config = dict(
    n_layer=10,
    tie_embeddings=True,
    weight_decay=0.056,
    decay_fraction=1.0,
    steps=10480,
)
MLP neurons of a small language model. Each row is named by its layer, matrix (up: input weights) and neuron, and shows model dimensions 16-111. Each number is 128 + 24 x the weight over its row's rms, rounded and kept within 0 to 255. Numbers have three digits each.
After each neuron's rows, "fires after" lists the tokens most often just before its 100 highest values on Wikipedia text that the model never trained on.

L5.up15:122132074098132125168144115116121182061094107087119171090096137146148136148110146193137128110129151166144086135150117100137136133118137073131155136119137100082099144138075121133160110127114127093134100149163089147134107145153138139133109114135118141098074084132131127158124146194100135119
fires after: "\n", ".", "ed", ")", " Born", "s"

L4.up141:145103091106138144186119145062085143120129146133101141087150133116092142107100113141154119140200126123073133118138118109107151146160126131121139152122121111175122132136138135114113129136144137141136144129118157130150149155107140143156151081155121128115152098180106161138118127099143143130
fires after: ",", " and", " in", " the", " as", "."

L3.up434:109169127081096091120101108089117117172107132120135149084125108117104133103161099118129115093138142108105142122120117102158138109154151110117144079133089100082157142124146139149142130092119099144087125136110100132102145135117156173177095138116126097097110119182162125098119114150185157134
fires after: " the", " The", ",", ".", " Mar", " N"

L3.up1:127113106106109123128119094155143178132069177130145107094140119111124140135105127110118118129094116129121123126163120131115149149111131116080161111194167141114138131127121102096141120126123121136158122132055125120088157126125153129152118110117083111176061128124103122160147125117120145148
fires after: "-", " ", " un", " re", " \"", "—"

L4.up393:092115081121130152193144141087089174145096140090124152097128127129144118155140085153140156146166128155095135168133147113079125162123135118078146112165164121126115160145136153164145151125086104158135161123100146136120182123131115126132116105148170136114129128137127126098147149146142139142
fires after: "\n", " the", " and"

L4.up705:138119128132119128158106081078123150127141115150134219087109078142101131093116079109065129157146112126128068127162109102084175136099104103133125122126101114125122139122125125143147106126150135076111137110130107130139154146103137105146159113164104099099130106126182160125087122125116133126
fires after: " I", " O", "\n", "I", " Ko", " |"

L3.up465:131143101121096112161075113077084142121119135120147153055139096111144128078142101124113143122169114159147096139144150101132153103098099097115116168132073097143146141151117131128147149124136091099118150163108113091107125104123146135132115151138150122070123105126148106093082093132188200147
fires after: " the", " ", " The", "I", "The"

L3.up142:157101136125104151165125096149166125124152146134121144109116112127138161109139149151133089096086136102110096122133093133117174105159153090130135087115154149148134138126127111113116149148147137143090152104106144105145087125137147096153138112130129081117095111079141095128131156140160104091
fires after: " ", " G", " f", " was", "t", "s"

L4.up492:135166113102123130187117128063122140134168148122112134118091133139053107118142129140121081102147133088131084148122100126102144099111118149155140124135139125175145131119150116125144133140111099123119125132127110121191156164076161162133139140136135077101101117155139118122114139104147144126
fires after: ",", " S", " the", " North", " J"

L4.up436:169153107131125105120137149106065136153113152160158117118163139122118129100137112118132143122083132126132137167119146141126134137101101143091166125119123101085152136140131114172146142116132140082073112143104136108148133064091160127140138136152121110130155111136129165138115087127168150139
fires after: " the", " part", "man", " new"

L5.up8:141108103162102123152106131134117173124104142106136143097114102161094154087072139142114136104094098100112097137133143107128151100138137114113137154111115132131120174150099096159177140152130108094084160124105125141137138131139164122155108117159101095109112115124143156141097139142120164127
fires after: ".", " to", "'", ",", " It", "H"

L3.up0:090127104124080080169149093137120133135112176180142135142131079142151186151115133116098123130150136099146114101136102129197118144158151112135116143112078111145106176117124116112150141125137149078148144134113103103125131148136174194158115108159159064105109097132137115144113102112113126092
fires after: "-", "or", "d", "il", " win", " \""

L3.up607:120108108133135122142122100136164143159136117132109100117112095091180155121130126100096118083122128134143068105141148140119129114147151106143134102116163102142118095113116119116154130138176118078097126140110119111126134136131139123141175092147158072112171106111122119115098118137155151125
fires after: " ", " w", " d", "N", " O"

L3.up261:090143134102148145179068119105156121152100147164170126126131136136130097109126106127129125191132095095091108126138113133108147140130113098079112146153144115114097106155130125136131152144118114103103140139113106077122141122090169162142148162152127093101075091140151094116130126117162132114
fires after: ",", " Car", "us"

L5.up513:135125114123163116159131118123139121143112158152147141088089123153121115098096125102093117141124089103089114157154135123106183134120144131055118098086168085136124160176156115154123101124129114118090127139107116128136113103106149166159159140167127077161122123135115140140125139163146132124
fires after: " on", " of", " an", " in", " for", " "

L5.up299:113139110115111079152125113143133129140095139104153157122126073143108162130107128138154187101128123121153148130107114084174116118138110094135146084135115103104146144151133121180160119098139116101075139188144140150172121154122126151110130103112140102127113071111129180137121128124145105145
fires after: ".", ",", " the", " W"

L4.up597:104156112105116090117152121141079091118133132133108144088146114145125163145146111170139155129119143089094109157118107099112132147143128074143109111138091109086107151119116117155131152151169089138122119171111157135143157129104163162154126124178098079087150080153170111114125124128140140163
fires after: ".", ",", " The", " It"

L5.up240:115086154136121100125118108153117099098123179100120114105175060123142153112094116120118143127120123129107118151088126116133138148131139048117141166133142148140144146128131130098102150133137140139072152119107102119144096181157129092122143092153136121143150089098117119118112105106174133172
fires after: " ", " |", " 1", "w", " Th"

L5.up444:115127124142142108151110094117093172155101169099132134137104108154131153083131162112167163155111130161090136158081150141120130176152164067104111157108142100161130137185081110130137128132174152130126129148115139115118171102122104166149082162146109057124125073116118125125137117139112108103
fires after: " ", "\n", " sp", " we", " re", "."

L3.up325:159166120099126127152134116089110162123131160139130174125144105116087124106137145146123147127144131153105112138076118063077153153065106144137163093154086137127102145128143134173150119142103156121092113117141115111158141099100143111104138156152131094105152114126151147164141113116137129141
fires after: " the", " The", " A", " I", " D"

L3.up178:108113110122099114184089162091163165162113139103135163097137119107129120149092089097133158113114148101122093125102124126147131113069129096159144143173162112097115128146140126117169135168124128115151114119098100142156135099100152151127126115181125124131110109124110132132159137127132149159
fires after: " in", " the", " In", " a", "-", " The"

L5.up560:148065111085084133140174093108163113123090149138179132147120129158119138106119155158133130135085123077120101163115151126137141160120150124147110172085173131137112154156094107103123102129161165089138141169071093151114130103148163181151175146160126092142130133121141099133134110147118125115
fires after: "-", "\n", " re", "us", " \"", "–"

L3.up116:118113126145159116163123151135125115129114143098164167142114058090123112110148120142156141124145112130167132112124119135155178134161123084109121118115158119118133115112092101148129099161154125112112146136094137107126111149121148154206118143105123071148108130105097145121116161139124113139
fires after: " ", " was", ",", " |", "—", " ("

L5.up563:136131135148121140119085128115100145104132119084149123097087139138119122097158109167128129090095134089126151160089142083107163112127120108125141173127128134094105172123184101113152117106144177121104135099132134125107123059096130091123091137164089097109139119142121117111159133156129131146
fires after: "'", " ", " the", " his", " f", "s"

L5.up733:157164088121092130192139134103135151166090127101157147083102136110127094151126092135160107099110126133135072152108119162135143162132091132115148122101170107162138150118114164166111119107116158118136160152089138131138168121098128181164126103170130106127109114145151147144155145120106155152
fires after: "===", " \"", " (", "\n", " con", "=="

L5.up145:139104086101128101156139113135133167103140112097171150145069138132098129098104140137127122118127120141115065106134138069133137132141136118115102113127118133106186147149100145198129106144119099138152140138094077114143108113134117145140099115168127112112100117153158153147107141161127172076
fires after: ")", " ", "\n", "."

L4.up70:133120113096086128146132096148121135096123173111182121111159090143098133147118106097079135115156098148147112168105079109107159154165124104115133155140152162157084152123129097122131114086129136115135131096131135169147123151126152108164169083139135136129130137112115130168149097120121137148
fires after: " ", " in", "-", " (", "s"

L3.up497:096113119138167116138127081150116147117138119141183156140135097109119078097129128104065133113143112110135107127130102110053106127114147114119137091179173104140149135122166134131115108152166117112125157120154107122131132139114132150130111124167127091153131095141143105130117131121170207145
fires after: "\n", " O", " Ho", "y", " E", " Da"

L3.up18:173160116112165121175114094135118123110113118078171140123073150135140106122130125095154092090139117121137086175125118143117150114135092151095120113150179100108121139184133122129141120113152135109094119143145113142124109136115118126128105089175096117155158075172116145115101136159151122152
fires after: " on", "On", "ne", " On", " Born", " of"

L3.up316:065131085121154108162138130122099155136116150146147121129168081119091134127147146142081123155139132089111123136138138112134114123171168106116131109145117145152091149105124149144145131086135114105102143165117098129147091138165151152140123128155153116136079105098113168084097110167145204110
fires after: ".", " \"", "==", "\n", "-", " ("

L4.up562:070153126141079104115136136141123125144154160147142112134143101088124132140137126124100161122092125118180152181126153102091142140158140095111113128118145162143130121106118088111147151124143123126119173120063121118169163117077165128195149157131109101114079120125134138142147112102136180085
fires after: " ", " an", "-", " un", "n", " ("

L4.up483:097160116140104111117107124120109138099086143131133134094115111101131138101132125128157109119164096097101117153141149115142128105113114135142164132101141119110149116166137112093138138085135116142132112118103166090105197083116164146125130113136131089075126135155116088094063134149120118149
fires after: " ", " a", " d", " N"

L4.up754:136134112117140105138159112131119089128056147108128082135158132107086113103132129137131110141151120131131112136145122120068166148108127101090115131127150133100096135153152137187129095153097124167117127119120134103141105124134167092132127156122097131113161122142167155095136112141132141159
fires after: "\n", "u", " I", " Gu", " As"

L5.up216:109133132122187115149099124097128144107158122136118152105152156175107144143131075117118114135130110089100106153118094124093111134120127127104117132107099084141129136124112104151135104116104097088091135172122107092173116150125170153140111152104140126138120090140157108122129140103206138116
fires after: ".", ",", "al", "h", "us"

L3.up722:123122094136132144125128161118173154133114120096126122083061103139097127081106137139154126127133094132149125123085130136114150128146130099087105156102123077112101117131125120147144126151137142100143158157123135127133140169144136149120125146148098122105144115141136177122104101134135122180
fires after: " c", "d", "°", "c", "″"

L3.up201:109139118149094103125094126137108121077153125191174118137157115117152145119125116099099156095119113077129153151135131111126115136149149118108150151104157151127097175166125059117151147124173116117111146107084105123111147130108116160150137119144147121140102125142138109122147165083167110137
fires after: " Th", "-", " Ch", " (", "th", "t"

L4.up65:064119130141127115139130111131133148157100152116144131123115112115150156121141088132123134135181096133182109131117112127065141177128130126096132124165146145154159105137109132145151115109116100168131123125069109083110178129128143136188134114147146083119094094112108141163120131104133148148
fires after: " ", "o", "'", "-", " pro", " Ro"

L4.up28:135130114119130113179150138076101138143135157146174119117123122174114122099123127107132142140148131098140091140132109134122141118168122056122122114110165118092094138109135158114128157105162109096133161115107130107116169105146136145115129141137111126105106096130116102106109128152146133120
fires after: " ", ",", " |", " O", " de", ":"

L4.up480:094138115077126110168136124094108127109117111109145132129138153167157144137170145138096096166137126133079136105155135114109146182175111119080103120147115140155102158143110131176116115111143149183133131154118124098171163124135144163175090099155141076116119103144128113118120113123126163159
fires after: "==", "\n", " ==", "."

L3.up715:163118154105113084154146142133089101078121148097144130153083098129101134102123150167128159165092111099128124155140135126157172119119174082131156123095162142173070133141137060129114120168140098110133130145090102153138119141103160119146122138134105078125113122120122111180110131119136113093
fires after: " ", " C", " K", " B"

L5.up111:136135116145113130159116110070123110176105152105143147095094112115138140110141104119141104125107141120156124135134150121154141117121138120142169147130117127108138148173124071128134108141134120103131163158120105155127106167105139164147118156186175106174086100131177125110129145107119121169
fires after: " F", "s", " S", " T", "-", " ("

L3.up68:156165147189099107112124152089133106094125168088134119126114105130111114114112143093163120163148122106144116155128118140103102103117113140086168136121143148111130114127089108114137128127134130137100113123111141086133148106115153157130107149129096130138125101125128118043066128158122126124
fires after: " ", " f", " re", " a"

L4.up470:117155142122120125145136142107113142129111105099159107141130090126108134131156093097133127162148151101109083178115145104107116154097131107121148107097134134130095100178148107153151125122125126132123172101086108111142148109068137153158069140181146114110154102118110136133137132131111191164
fires after: " ", " re", " the", "-"

L4.up566:106116145110121149140158083132142144124116163093120221129158106153108175106150119126125137127139103095150141115147123095164148176117140056094129126104136136131116140169133109110119127131121133100111107151131132112116138152136134137151108093113125095057128095099142111089105114116134125148
fires after: ",", " d", ".", " that", " ", " where"

L5.up95:080140109116141085125145128123137105101102135090143120105119126125115113127130149144133167163134133118169072111110105116117114134149089132159089170166136107113095101174167170136125130139143141143142145138121122151148083112139149180116150156155121122141106086120148127113108135141188143130
fires after: "s", " a", "ne", " h", "es", "ve"

L5.up670:146165099128154125146137113113110165147134078108175141118130136141147151109129136126102094119137132105134127127091112096129123120119133131120120133118188121130157146158129142161141114144112133140141124106103129142132166136085155113119102101121122090132133081122094088123100145103149174186
fires after: " the", " ", " his", " G", " b"

L4.up686:095176119095127155161100076109174099067101103128159119142144186120126100102121116117111127125133126117152095135157085126123163119108097122133130143163137111114124101135120143145138137138118122118104115150092111125132155158130182195115169114123126103104158089148118130100113094093132146112
fires after: ",", " San", " in", "or", " or", " Ar"

L4.up268:118182131143139079137123150123145175101131148115185206112114137136116116136108067117116156130110094130121073126095089093117118110133108139134150120181144105150099110121120105118121143176124128105123110119133149126135135122133142097116078105124107090126124132153135102117094121205121151112
fires after: " (", " a", " ", "d", "ad", "e"

L4.up205:106137078123088108117149120115095143148114150146135122148091109212158162113096110118134104164153112143149127111139136108078159151127075092125118125116155138124156130106111119148160137112123140137135139147126126096139142135146182123161153131150101132131089125115132158111129152120155129144
fires after: " ", " de", " with", "o"

L5.up636:152136113136118122196103134115141141116091131118189139134096117132128111122115093142154140145140126141110123165110134109144158101102103142097133156140124122091128136169139127166152114152088086156105154128090119132087099131096143127158163137130150139123134097124202143139108154107141143097
fires after: ",", " and", " to", "),"

L3.up105:105109114126159105139126132151116113126087142141139097141125140090165174128104053097108137129139115116153149139132117106141130127161157094114192154134105164125084131113130098106132126155183137095155177185082109122141153089125133128168130082160151129111136092111121174131141103155115168108
fires after: "-", "\\", ".", " R", " ", " \""

L5.up685:118137134094110142119148104099104171103113158115139133168179116130139150129155116108107107111140127123115100107112138096096118152086129119126094158127157129134150145121123083140128166102115104137128151104087120108153134130134144153133129159152125115119123110132156133137166127117125173141
fires after: " ", "le", " S", " E", "s", "n"

L5.up129:058147135099105095147134133087146127069158149136127127132152109145094162142141109121121106097144141097075114143087121113148132130112096142161102154092127164105184129178116111119120126121126112140174176135124101114134139134087150134110128138198113133138114096149134123133123111124139188134
fires after: "s", " S", "S"

L5.up548:111095142154118132180150109129109119115117129099138177109113076126146139136150106100151142111122137150123124108111128174133138150145152081145130136116159139128107106135122073123116137143149189140102114104083136125114092179130143115137155113142103094121121106104182112133094115129091107138
fires after: " ", " |", " ("

L3.up476:114104100115117104139135138142129119164100165179159108087116105114147154126113165091071183119134135083100134094115146123090122105108119157106129117128114094111120178164134062117129105137193180115103150146107091137129149141093163103134138119119126115167138065147157129145131122111136180138
fires after: "-", " the", " The", " Ch"

L3.up423:068144148154154111122124126097180148118111149105168154149112119159081124094131143145094121111127136107129152160083123065150142149105164135132109162119130089088136145166158141167141099109106123148093169150105130112127141133125153149124133175134092152103102126140113158111113133155142138128
fires after: "y", "d", "z", "s", "ep", "li"

L4.up253:115149109114138090167119128151104141078142140124131167109107096151132138102075075113119142133131097127146116143149121116178193148126152106141164102123120161098102112106105091090116123085131141103133168132086131086117122128133136110168137111178130106114139120124161167152128138133139106118
fires after: " (", " O", " Born", " on", " \"", " "

L5.up559:166150063123106116168125132121126133153098162147139136088109133134101122122112146125076153117148144122128101129116097086122122110165172113146112151094118143141056160115104071103136112126162116140151128101083111132150079143118149156132143131132125125164111120130154105174142110138130120139
fires after: "n", " re", "s", " \"", "-", "Re"

L5.up635:127117094105108114102121134116138146141099152112112154123117145117103118098117144116093146160138109137121098152158090054102152111079122121118135144095126086073140174160154137170119123114095126116153122109174095136149125145129144163150140121162142148129102126140187153141119144137124153106
fires after: "\n", "er", ")", "'"

L5.up271:123151125128110083164129129126157145142112152139150136117105094108123131093104100132086111110089107080104127111099125109107170163129137117106167143125120108103157154099136107178158054102110133141073159121063138129096132122109151137164132119168114175135140126170138178133156137126136136129
fires after: " in", " of", "er", " to", "ed", " for"

L3.up706:117111094114151127168056130095148172145131111112114138136108076127126128124144108150119138125117127144108117146118133132135139128171164097110164105137169136136113159135115118125170110119117143184124130094103132134154095141094116103129106121182141150165124136126146121111125143117131131112
fires after: "\n", ".", " at", " was"

L5.up549:096178106163130112143130099112109154110120105145113142103109120161087140096174114146098100118116098111142112150134105104135153110098118104129128158145161127121137115157109122176126161162085114114120128120087108107159183144125191139116123110148096074099100131175165120125107131133120188169
fires after: " a", " A", " ", " I", "c", "ba"

L4.up484:076109103120132123150138162102087130145161148110159141120113089115143184142086116124089144142167108101118124113135126116106145133130090100113158121140176170104083142134129114134137134122158132147164173094100116108129152140078129143228126129186130068121104132098113130126140134123107151197
fires after: " ", "-", " (", " co"

L4.up673:125116157129097139166112102106124157136122153102147149127149117094148155152129120090094149116121104123110111169082159125147135150123132109150175108158174147094131102087159096156131131120177150093051122130101084128130124136136149119120122115130122122156125092106149128112094119100139160120
fires after: " "

L4.up98:096136132109097105151159127114126148149136128092125151125119096155099093076127122148097096178133124117125140108142114135141138147144136150117141115139112079161125102170122102158138119134154117124116138112119117134159136096090185129119070146134132146138064112117136105117095120150098165140
fires after: " c", " C", "c", "e", "ri", "ta"

L4.up678:151158068115132139143091151090154158151065144114153171131154140120118086106155102096190114094132136145114081137109120141111146155113128146109148157130166107115114151151092131161138154147143129132117135108121130171186182108088122167090105115109140121145147122166097118087124119127139107117
fires after: " in", "\n", " E", "==", " Me"

L5.up508:119115148138146102156168139101108107168094140063123139131113146134138169115146141136146190180133092083094139134134146141105130176112133074104131108089137089118107153162118127101129102154141175131101152135109115118143116104096155112100128138139107093133120103140120126118108141119141128104
fires after: " ", " la", " su", " b", " Bra", " re"

L5.up504:094163124112128108146132092112154128127112141141101107114117091151134164148097086113085132141090126106135098112136056123155117132144118098151106171108139112143129173125078141108151167112139117090134178174117117112125137176129141178131135129197155076145119095133111141091118085134141122147
fires after: ".", "or", "d", " We", " where"

L4.up639:171107091139158115133104123090129141109139156081123152131104151157085097100102158137089153125128098153144069159115122100115128123161114168117153136104158170141158135122137145129134045084125150168118138111125122086124130129102142161116127148155141162129102092121126127160112131111178145087
fires after: "o", "e", "hi", " O", "ne", " E"

L4.up113:140164124108125114149123125129157157097122147078154121110064123149125109132130078125139157102131114106129108168088119109052133130134105108103135140093121106095112141119101163119121149112147106126071122140149130145120116095116119155116147139147120118161148073154109136138124162136147111171
fires after: " on", " On", "On", "w", " O", "ne"

L4.up735:167173152133132136149159098097125141090164117106110155134093102144061113107158139154101101111103120140114120156106090128116140132131144141099114144171142124140139135103141178125104159121105124099119141142118174127104133138102121109156096150107130120110126106126130147097044112135105164145
fires after: " the", "c", " The"

L5.up141:147114116124087151194103158108122142142124117139135097118116129162096138138102103083162121129177102118105102178093137119144144136161156095127114146166162134119125144122161129087138117122146066161139119111099122176183133155127092119160133109134104146123118112148145163138191112135118152125
fires after: "\n", " (", "s", " ", " Born"

L3.up472:130134096122115136107153191153098113147142142134163107149106105132134090109172129105142099117148108114129120113150110124119111155105128137088144179134150138150122131104098087136111111133172133130109156120106134075159125119141153154120097111161110108109121075131093096169123129133108182147
fires after: " un", " ca", "-", " re", " ", "en"

L3.up578:154096136152124137171120131114120149175076116145124118170077115092125100128096135123109138146095122108149073173125139140125128133142114045117124091147158107137112121138133110149133096117194152104115148151070131077094108130119133112101115114131113086144109136151156133101124147108126134130
fires after: " ", "\n"

L4.up514:106141120088148081183121128094132101140129123141135146106092112111130129110163101131143111143119079076160119141129143120124158139122162068134135146111147104109134103167117106150133114169126127142153144174076087127123112138081121168109075137181102123135097119143129120110123155086149133110
fires after: " S", "S", " K", " St", " Sp", "s"

L4.up750:139101114117104135160138104082163141115122130079160144099130110134125139136128136119122078146170125104132089118122119118135161109125116111109132142104139126137119116143110102126149130156117130111117148146126124095172073153140139152180131141160091086120136117140126144124129140106158116135
fires after: " ", "s", " w", " f", "|", " W"

L5.up155:119130127098150159118160138154142111166113129129152166110104132157113126105122156142107107135051103105166077176084137106124144107128121114093103137083191111146071162143116119143097115097145149150084130155118147136157135107120137119143142153147126114136120113146136099128141161129162112153
fires after: " ", "s", "le", "te", " Te", "n"

L3.up20:141136148157096103127089159106143132120136113130156135131100154157139169120108116127160129140099079129119090155091113120110109131150114120088131142118091116149116168118123148131132112093137095147072127126141132145099106120132166137114135121147131117148128072095119138111134116082188118165
fires after: " of", " w", " win", "w", "e", "ne"

L4.up498:147122066111135126156129139092169122118130164163097126066111131156088102124126154152120118165135148129106123112147120131118150126141142132127150139099130117125099143116086131122144102131113150117162163159120119138174074145121138121108115139137079168126086099135107108139085111158126154110
fires after: " re", "ed", "n", "f", " date", " de"

L4.up709:098127097122132119143107152116151131088090122096174153080122119151145126134136130091109159116111099122171080135101136119090155162113150085168130116135125152121109142152150124132122147153104150106087138114156159162126144098146136138142093131176109096154143137107175141110149149130134141111
fires after: " ", " (", " Born", "\\"

L5.up366:158098121108135104126145146139142107124091152150163129132136063124131147100131098166131083148145157149134121134108133174142148171133156109141150187070112116093134141131125148131136113143135129120147133171048118153115151143148148127132135118132132074118128115100169151103143136114123161067
fires after: "\n", " |", " (", "-", " a", ","

L3.up577:094141132133096079138124128115190151139111110147111096122128119137135165128103118094073126100103126115103142105151062132116161141119164106109120145159089107148135110125135115130141189119114123092140152150112088136119141165124161160120135110113102111140074118109124144147161095119130144132
fires after: "d", "il", " mo", "le", "ist"

L3.up257:096156109125130087139131140141158118133121151118111137114111138174100105095162149086111127121141142108140097079088082115096167103099100104127130149112108090103111125128120148152126126067107145117128132152156148138128108091140124143109098146134094144147127118104145126110120132163175114176
fires after: "s", "ne", "al", "ing", "st", "es"

L4.up738:120144136111139102121085128092131132100072159122158117118099083155136110153114101167142162145126112131136135143108118104156109145145154102141146133102142140094111109184114059112155117125155122146133132150118142117121125133081176165113091137161114132119135107149143140146092129151158140149
fires after: "s", " S", " C", "S", " c"

L3.up124:124149129110153128126119078120141164094111147092111145134145074137091090088128099136097120135127108151157123133162122107120135140099149099117131117152104109109176164143134140169115128139088081158098114097117152131153187110106129116125152141135156145104107131163123135103118136162201121156
fires after: "d", " the", ",", "hy", " Ja", "s"

L3.up427:155190122133119122133125165128100147099163112132134154129118143129119153128103110226146128137090128146073093155135124140115156082113085153113156118105092119153115145130133141152145148152147110117107120114116133093119119082083151145131066138132116086080096114127171164130090114119135154141
fires after: " the", " The", "The"

L3.up579:130148123167140118153120145098102147156092134128127128152154089099156144130134089116142104112131126127104104166136150117169142159146115085143103115125175144105112142115129126112142152126128122077114170132074111089130125108128170122121109113176152083103085117112162123115095115130128115165
fires after: " ", " M", " J"

L5.up151:173137116096117120157140153131161124116132143090158127145122106122106165107109098132097086170108099110149117162128099138125142165118078126112129131128104169145092126136121075160124157141128129162080133138084113131190146116062130140188147107181153099156108105124122142157128139115151118132
fires after: " ", " in", " a"

L4.up488:116139095112105119130144138123093121135099134120106089168075121165116093147122144130141132125103126111158145117159130122069150137095144111143143131139131124117095132171095087111144123158170126152105133120120112081167144137132193167152101076142123137139151075169158098133088123133136116112
fires after: " ", " La", " re", "amp", "app"

L3.up134:081138124143145102177141147093173136143076122146160152072106144096107105083149142119145127142093118122139116148142131109147178130145123113084138113151167083099124151103166135104148129092138081086095171135139123143158158113088163107128148142114098115083108122143138140056125129140179163153
fires after: ",", " the", " of", "la", " A", " in"

L5.up518:121113114131148092137131104122140176123093157160109176154114111094159113102097116126097109169115106113129133121116122116108142103113153137109153111117132102131149117149131093148111147122171137160121165136145110100158132140103168177162145146151123141139124111148159141130108127117143171142
fires after: "\n", "y", " E", "E", "N", "I"

L3.up216:121190089152149148150095146122090171147105127121128122125072100130143093124132126125112136085136123141166119156112127099092120124115099098114150174144125115139124116133136170119128128071110112079054127159141143099119122108117119133118114117144124070092174142098131119139084124152106118155
fires after: " ", "ad", " no", " the", " at", "x"

L3.up232:085165090131107094156085117127088157106152116152134153103098130151115118081074124160143162111112108110127094175114154125129166089146129136139156153153117113129141160079133093145137111099117114114153116119108119159153139098082146130095138095143088115087132107183159160109117153136135169121
fires after: " the", " ", " large", " a", " an"

L3.up407:102135075103123134118148155112114128147101124094144137123095119160102108109141166166162113164127123136110135143106145107177142102140168122121120117087114085106115117143059116156111129134179074142159162152094100122142156157095175129114119128140095094099138124129123110175149121162113135143
fires after: " ", "d", " c", " C", "e"

L4.up496:121169124091122132155153110109090135154124102142170147101111095152123136114090102141102109106113127145132122153097143089120142145121126097097111124118117091127175192126173149138141117133153131116077161135112133136121126089121124115148109146151132116062111111146169130151090103185138129144
fires after: " the", "\n", " The", " of", "The"

L4.up537:151169158134133098171129115125130114160158165147141108146130081155066137105148142160105099122105092110147109173087134119129143142141141127124111137106185151120149134177147153131122100152134121147116147092068119104127162120058138125135121142151110121155097106115097124133066103134177147122
fires after: " O", " to", " de", "O", "ge", "o"

L4.up7:137100112069177101187155104130109150128153107128128165145072131146127117101116134195124166159118071124131115165116129115113134136089096127141120126130132163085119103128158161146113159132101060104103133138133132138096142078150131145142135095161115118131133087125139125148097140134205143146
fires after: " O", " the", " Pa", "o", " on", " B"